MLP neurons of a small language model. Each row is named by its layer, matrix (gate and up: input weights) and neuron, and shows model dimensions 0-191. Each number is 128 + 32 x the weight over its row's rms, rounded and kept within 0 to 255. Numbers have three digits each. A neuron's up and down rows have the sign that makes its largest values positive.
After each neuron's rows, "fires on" lists the tokens most often at its 100 highest values on Wikipedia text that the model never trained on. A number after a token or word is its count.

L3.gate285:090099144139079130152127083136164120133165117104098120097109117099147106087106145160094104075084100168143093137119115113103183069120141141141153104118085127140167081120170145148127106115155175187174178105173104173113234115142113143160087149197128091110113107124121114129168144132145155181086125175140142135094126166113098163109191092071139157177180145115146105126105079174197096160115155162134115089111130192126080094139106105121115149127112125155092142087157130106122128138140169112039094084167213178097146188111105138186172158106125177107134134133101105110166166088050112148
L3.up285:107162119142093099146128127099100115202160117124189179079147178123165069082203136146137132101085050165096136095141103127154125123099126084165137078125097090099154111129113081103138089142126132129098142142083183112094117127136151102151168112205138117088141113085131128155166185078132146148123136141130179118121093139105102152112112055115141086154130078122117155121142124151149067162186111196152104130105148170113119099169115128115140135126163144156183137095140208098120057168139141116070150105128144134165104168129129155106116161167070094038132146105103068192174137135128151169
fires on: "us" 66, "in" 10, "of " 9, "anti" 5

L7.gate428:098139097184106112193147140171094114095148176174178137114152103153135164130125141109118122107193145139112134131123163091166178108118094138101123081140107125184136147072167110094129109141126114096227135089110168186155082150057116091120131142107179114075105102103152177132066107133121087074099076097125171093136160079160143095113142165119165149111148090122160174166070152117111123122119133163067127087111195183082098145137156117200122092139105135064136104137113121096173112110160113141145081105116067114065101120207114131122125152118119118147106109107119170116142081097129120125
L7.up428:100126135159162083124115124078125158121198136114142137132112157155137140116129123146156127105152160172142109134165112140114173206074129119142116125202158114124101133143100155139087160167186115115139101103077130106105129121117141202202120178122133158114161102139126133092048148194130166120144110182132167199086078070113109133168111161127160160140104117073094187195134119152149153086101085109161108137127109124080189133110125087108112121184156169118089061118151068106085124114098091089095106105106113078115138172159141097151137127102148094153101087156150133180118197151135095151
fires on: "o" 28, "y" 24, "yl" 10

L7.gate374:118157149112193175126147166049124144098041100148176152128116161099116129068110086121175149120122150072121158116183201160155145144089154125090139077162113115091096136103193124146161111119114139170136113112132130152151064103150110091154166096154145173148098193112112108126087114145130156159121133127104130138184151176130153139125157094143118117113135091162193118164163122210166106171192117115094158138169142096126110139167128080162092138176173187149105146188167146062054089150150155133121055114098151127145177099071144137090154156131183139173054160116120099129132145168124126143
L7.up374:107129121099081124100175099115101154168100102082140092174151211117153120125115086108073096101121120148168119202174110139115107125115128130154111110151094083084145054137132085120085130119123151144172109104108129171131157083102168050105118174130154120115112097193159141109133122177115124108096161106077120122142162106139121136136165100099081172175170137145188120128170168130119110114108123123121096055054137077166102149072116116185129177137092118131105110083135089082082063159130124135124142090173061147130138137139152127130110103142186100075045132064151122110145173156157067100
fires on: "ing" 91, "ming" 4

L7.gate115:131175131155124113152179112113101147172126121101164073188124131153114075169123159137085151177179103152118117184163119042096112097114126136057140067090132166092079151166165119108112106111091110139116159065127168052107080111112117160129142138158121146075143128100161156157124162192139174037095134137147137117167074205070153157173112124151140122143141098114166117122101152150104117172133118140094099103135101112135168113095169119156072133148063145123131124138109128142150095144074149130077140097087170133101097124201111153070143133070090176127198132092121096127102146102165149121
L7.up115:174134126120114127176147155138145119125142120066135057158196054167103106142138143102077140130095119096139172154120081129130074091088114093098139154129138133127115070114161108109128153078133116117144122173120133089129100131098098154112157187182100146096169069155112100091104121149142173154084151115093107144124129087121155114091140118121172142130106142202139177140128082045065116136069154122099138125120190141137131139115156161114129157128169090078181195097170093127139122138112118198129114143149141118103110153139157132100191102065124074158151084103135145162083086129091092140
fires on: "n" 50, "i" 13, "u" 6

L11.gate63:119152152093199110059126138177120106129147121127103096132135122128179100163095083137112135105088075146169119133082151174165086133157150105089144118160121095081147144141184126102130154103148117191103119113137135145130158148144054121125145167109163127153090085162115137142074128105129206140120130086139117112131165154123136090097115174113170099138102140174068118109172182132082085114112153121165130107162189169126127092145104196138124149184108149035069100091147185104135166126010159179055105121166066136149116140121145120156113167134129099135127109199076098144149123125137140154
L11.up63:114172099074075147166100106133155154084122127132142130170172120130095169140149144148162163140148108106177113094134149107168138131086212100137204087080126146158181118171124077146079109160132095147114068109118065105064113116159161150156129145119131145119163115163120129145128125109103115169166121061173171104158183141116128156053169143138120140144113107169178117110138091118137114109135129105143106138092166128093131103099107143118189125139167159103139125095115151107099176106152187178124153120177117100198192162146171106142153160157202132083136154154101164127151177140152128097
fires on: "| " 52, "ec" 7, "deb" 7, "Swing " 5, "spec" 4

L5.gate23:059148196135180137101135120173094170144133129120052100206086164089150096080099097150168127138118054071107077132117165155154142118243134129134134127107134111134113141150094133110162168089118080087139142120179137152114187142078131116149139167137196135109145062113120122132102121151092131095099113169082161189143135129097134127127136121068115136157119132112182116154136127102109151139132082088101136133148107098053131091210147074171120121160122154096131101123125091139101087140113145144150081126112120109094121156151122117134143148087129152145074155127144163167169143109081107146
L5.up23:123088097069139115130130151082098191209128136111144216095179158137141118152209127131223180101089091096126062125099127155147146083177133120075137062166077148160120151130152153151122089049083152142137127182148128178140136151134179109137142091160102081079131096106101099167125144152140129117095121125141099113110090172145117087133164107156123086118099134168101142131123134182135141142180127148128134090131150139118060161162110165128110115142095148110176158120180149093108145142115127153068147092118144183138149113085125161130185054214160072088082162175112191152125183132094147158
fires on: "of " 38, "in " 22, "ro" 15

L6.gate201:156095152145134179171104137145137090108118138155131093147073127120164079109092057149077146157151082188116117165143128125137113037107114128111145109154185137170166188139138127127096156079158137064159103150153143135143182176117126079166131178191141137080115118133182191103107149116067118154148107115189159101163148135108133101153082113154102180139144110131117174153125150122152094128158074168136140136110138109145120152101111162112124124116102195142107194118139109132124115159102111153126049089059145112093151090079194129079078117064130134100120124157088111121198180118080169087
L6.up201:146158159131130146146197151151124160072147183092114104117123134077181089091123146122113102179099115118120077138155153171134102171160098159136124120090143172098094104109142143073076171109108136153128104157088061110144165089116114115168173160216119145097182166138073106124103137133091109202106143153204143107116139094085106166175110105145134139124129148147109158125158117090037086094146106092093219105133163117178131119153136152120138169104135144143138122144122103118168123093124159141096072087056132132141115151210196122174154098083153132153127151116092118155109098167109138129
fires on: "in" 33, "i" 30, "ic " 9, "an" 7

L5.gate506:108149149124131166081126139071110164175101128178159142110130181144113089139096189129158121111107119121129107118089111124135102170191163149123108115189134118137127104120170106085113110153126114157106178099114118172120069125115105071119151097169131104104106145140094146105170136182121150143097122163101107077119136078137177089157116089095124097134127132170193154137177156152154129130125111111063128130196117125022211112173144163121074112116145195148191106142125136118133142156053185166117047151096132087149123076148156195080114177123150069156105122119132137196092124201125102152
L5.up506:122147117165114131183195122148113120148102131131119151175156134094160118078133163093168155087150168089108105120134113116135135113115098187181126105132176145089207162074059138158179140101109127103095077108133164141071087123109148109108087117114160121109127170150125155147169092127106129092134082095172182118135162199104121125091103144121139069094096178166117118127175149113144108073121105140106155196054113099141091159112089173087097134148150127122123114171123027137065105131129142130098129132168071107151152095091160093175135141139091088134146080054127115092137143149170111154
fires on: "ing" 32, "ter" 21, "ij" 5, "oul" 4, "lin" 4

L9.gate296:100040142140142086103141145120112117113158153145132170079148157121189142164131159119079122095148143107141163095085176109083156180078066115117099116119142150230123161133126098102160080164129091128177126165086099155130128134135167133151146112092118138139121098119189165091107096143080136099097136107102122088192101123153143082103104060115130170099200132117119119141064188146098106148116085147153114128112106129130193166153116125172084155093103152147117148067164095117177145197136190160118140155120100171151090142125173109147083086144154170142150179098169114051186078192104146130
L9.up296:095089133146077119091097091088086086099111105183120115119124165216109102149163112179142126125145151100134139098102133112123092140146156186101120113173050155116161112100102116143143146107141136106141088112144098106105194183088107151154122142145106100106145092161133099110098109129092129122131188161113181084149134112140143118202130154176094096173121112064194151185125157104113128129137097175098154186115121113066183107124091092160110136102145117069094096077110145084156094099149144136093140159139057139138057112165210099170117139124153075160150117131099088164154134125106109148
fires on: "o" 47, "ich" 12, "og" 10, "ch" 4

L8.gate257:096132119148130114137134100111106105144114082121069113150124082170118192124164149150084139127113108130180185169115103061062137094080117155134084104140164080141109087111107131152156125111135107150191088129085140101114120059085125147164143112138086215120110149133148108118139104169169156120115187143143136094085154122158160167193143086128210116093145142125132196097108060123086096102137135107104118109115113123140137101187113151152106157150083160053134037200109159146158102142034168119179114132081114115129084069172137110110135101160176107162139170106106094085140139103181101083
L8.up257:130153169082108132123085145139069132076136083072121103102101104186086089128130134086165117113070132128143122052184152120137093156073057126125091153089066136102196137109124093112164141094107135105095129123075155109163109165133078159151147117119138127101133153155128144114150096087156123142149130091171108077095130087102134125097120095139163103159159174174087195196109150148136133130153097123109067160125173139136142076095157083090073155109144087099117065115110087153175086153139039100118170145136170198130135116095062137111141066034122131103177148173095166133104156110161069134
fires on: "st" 32, "n" 29, "si" 4

L7.gate230:135103153116156141100151094176115123105112154125115188114201090118205122143104142106175149152121160117141126106187145106113150150083107144121127046106137092162176124124125109110095159157060121108149152116177125107021120116051134081128154133104141117137119154119115139100123087151091136118143122114120188129095090172121139151107100129161159104168146088105147140114147126183125122092169153117124189167168149152108131130176136150101115127117109125125113183098144163146125114071131131126055066096136121061119115199097113107089117108116103159122140069170071182137166086108124087099
L7.up230:111165150113117133066090154174213169104175125101155184104146084073152107087124078095145117132089136127166118088118093117084188140109160131096148048133115096139128119123173118075120101191167091133148109122116153176104140140140125097115149131095079095135112076153151110111163141113145166090200160179100118175089091151152125162103166138097218128145141085112115168098114126083177126189176097161129128145095110152104142092107103113150094123151141141141110167120128104122109138110158120147084110142091119060103062114104079155136094075108119122102088117168133152183113137070167132063
fires on: "re" 23, "em" 14, "um" 9, "or" 8, "ess" 7, "im" 6

L11.gate119:116174145105123129182086096096093182141147083182108108116166139090114160163105140114106175108130099103096095112166122131155162127104127118060132114157075115097142183068180181135062126129117135092091134081170116133106090091133077098125157136105146133113110117164159150138118124103120170109125133126136053128191094145136187151103116164117179114140146175133107120149082117150137099150113047073153124144128137109095097069178132141105146163186118079141117172099168175176141129227109098116154136144059187078122063099164104116142130085167140157142183140103119104102158093166099135160
L11.up119:151141176145143177132119110064064150174123156132095109134139135150113142131096161070171131143138077110170064115114102121097153180124139133087182112156157186123115113145128235114119141180097160111127062149142113085138139094131125168106167190086105156181176107092163091076124127132184160070153134167135130158140119157097121155170106103120157103146069145116079085161096083094149110134125155160147141106122145153161121121111145162083142139157124119136121111159168170179095184125121072142156114048109105052138096123145170129102139131152129172083141147169148128129160071145138182086
fires on: "most " 32, "more " 20, "of " 13, "ong " 8, "Most " 5

L7.gate142:137196085162110163118179141083092148127138240153131101124219151112106146123111113136069180162139084107175112144122140145127132096127101111103110070093087130128193095137145115145094173079067138085126117165074130114119114184094116105156132160155128114076100105153113191142069166128055142158101089169119103103141092168187191096085063174082167137074105139086159148148085125096120140099107080151128159119149127122113186140133139122138157105150079167055150119119140102133147128103141144154115104102123167143057163129120211156098160128113182170101145104120103123123161154140099055088
L7.up142:181179157136087132187150101111079151133125070104098146110165135141091153143138206180110105106104081097122122156123093139112164131087144138132103127135101202081120153119152179069137099055159127115116081111132132097156100116106112120128098159128106117106184173138120089100154175154138165164158178141131157148137126136125151124126083158110188138199110081130156146165086133154053144116128049098154147124202099105133134129084133157147132113132131101138112141143110109127116110157118179171046115180122059108115101085198114090121137052093103040163122121135108118133151156137135090120
fires on: "n" 33, "an" 12, "a" 10, "e" 9, "g" 8, "u" 5

L5.gate463:090091148097138058156106098114133139187118174105159112120144118147162167156120131138130158151133131157106119142176131158119168162183121142084073120066081172085097112134099142142107117094173148114152145185081116096113131176134106134112138124188138053162151134091081141096100151147134199103159102127128079068185170157128156169139175142160157139096106104104185113086125145161131150152112093126172062144141097140130113109065094052106148160134137192186145075148112104128142118121130138127105105088196141098128165135110151108071155168143094123082171092133104158065152123138110097156
L5.up463:176121122121132136138151142079138105113165138106118048155098104168144056124147143161138107148099105122103143149148083179113143131122095145076135091155125118107114073101198130153089107156129145172117167056088097096162143101118111117153121097180141177105137112144172171096118069057208108162135103167094132119101121094122140152129177189122059144111138056083141134120068117089068066128120167127176127139120123128201069140125148159132158107124080115108145150150131164124090096141106093140124070117127112130066116177088115120139130152112119043126180098145139106142098111059115137144
fires on: "i" 74, "it" 5

L8.gate320:152176156113127116076080166182135130170110178108136150090179160118126120183084059100092140113090056094131123172175148085170128085099122153063116091116149136113141118158113124095104099085097111120133111085138158147143140122140071179134154164141137130134126166125178152163176101109145168054082136120170173080145072191085187135123147139099161101110147142131094116142086112152207145148125106113147188136131115162134062116096079112147076143131148054076140128167103163184179154113102102127129198078101113090114123117164148128118178143107114115111162105108133105116206117162134175125
L8.up320:148117129163176077129166156199118087189091108120121141142103154133067111123105098099152125115151084070092151148155095071139144089124122157100104153119118147140099110155120102113179135109061106103098077119171122123114091108167089165095143175084132175110121151086162117187148082116134119183192089102240101186114172176129118132149102145106067120119097120186094122137127157074151093119124150145100141168057107152147153125163095165125119148130125078122093142161147158152098182117128117106111145174049129162084151084171114143150088123130180108128159162146156141146199111149113127133
fires on: "more " 28, "most " 22, "Best " 10, "less " 5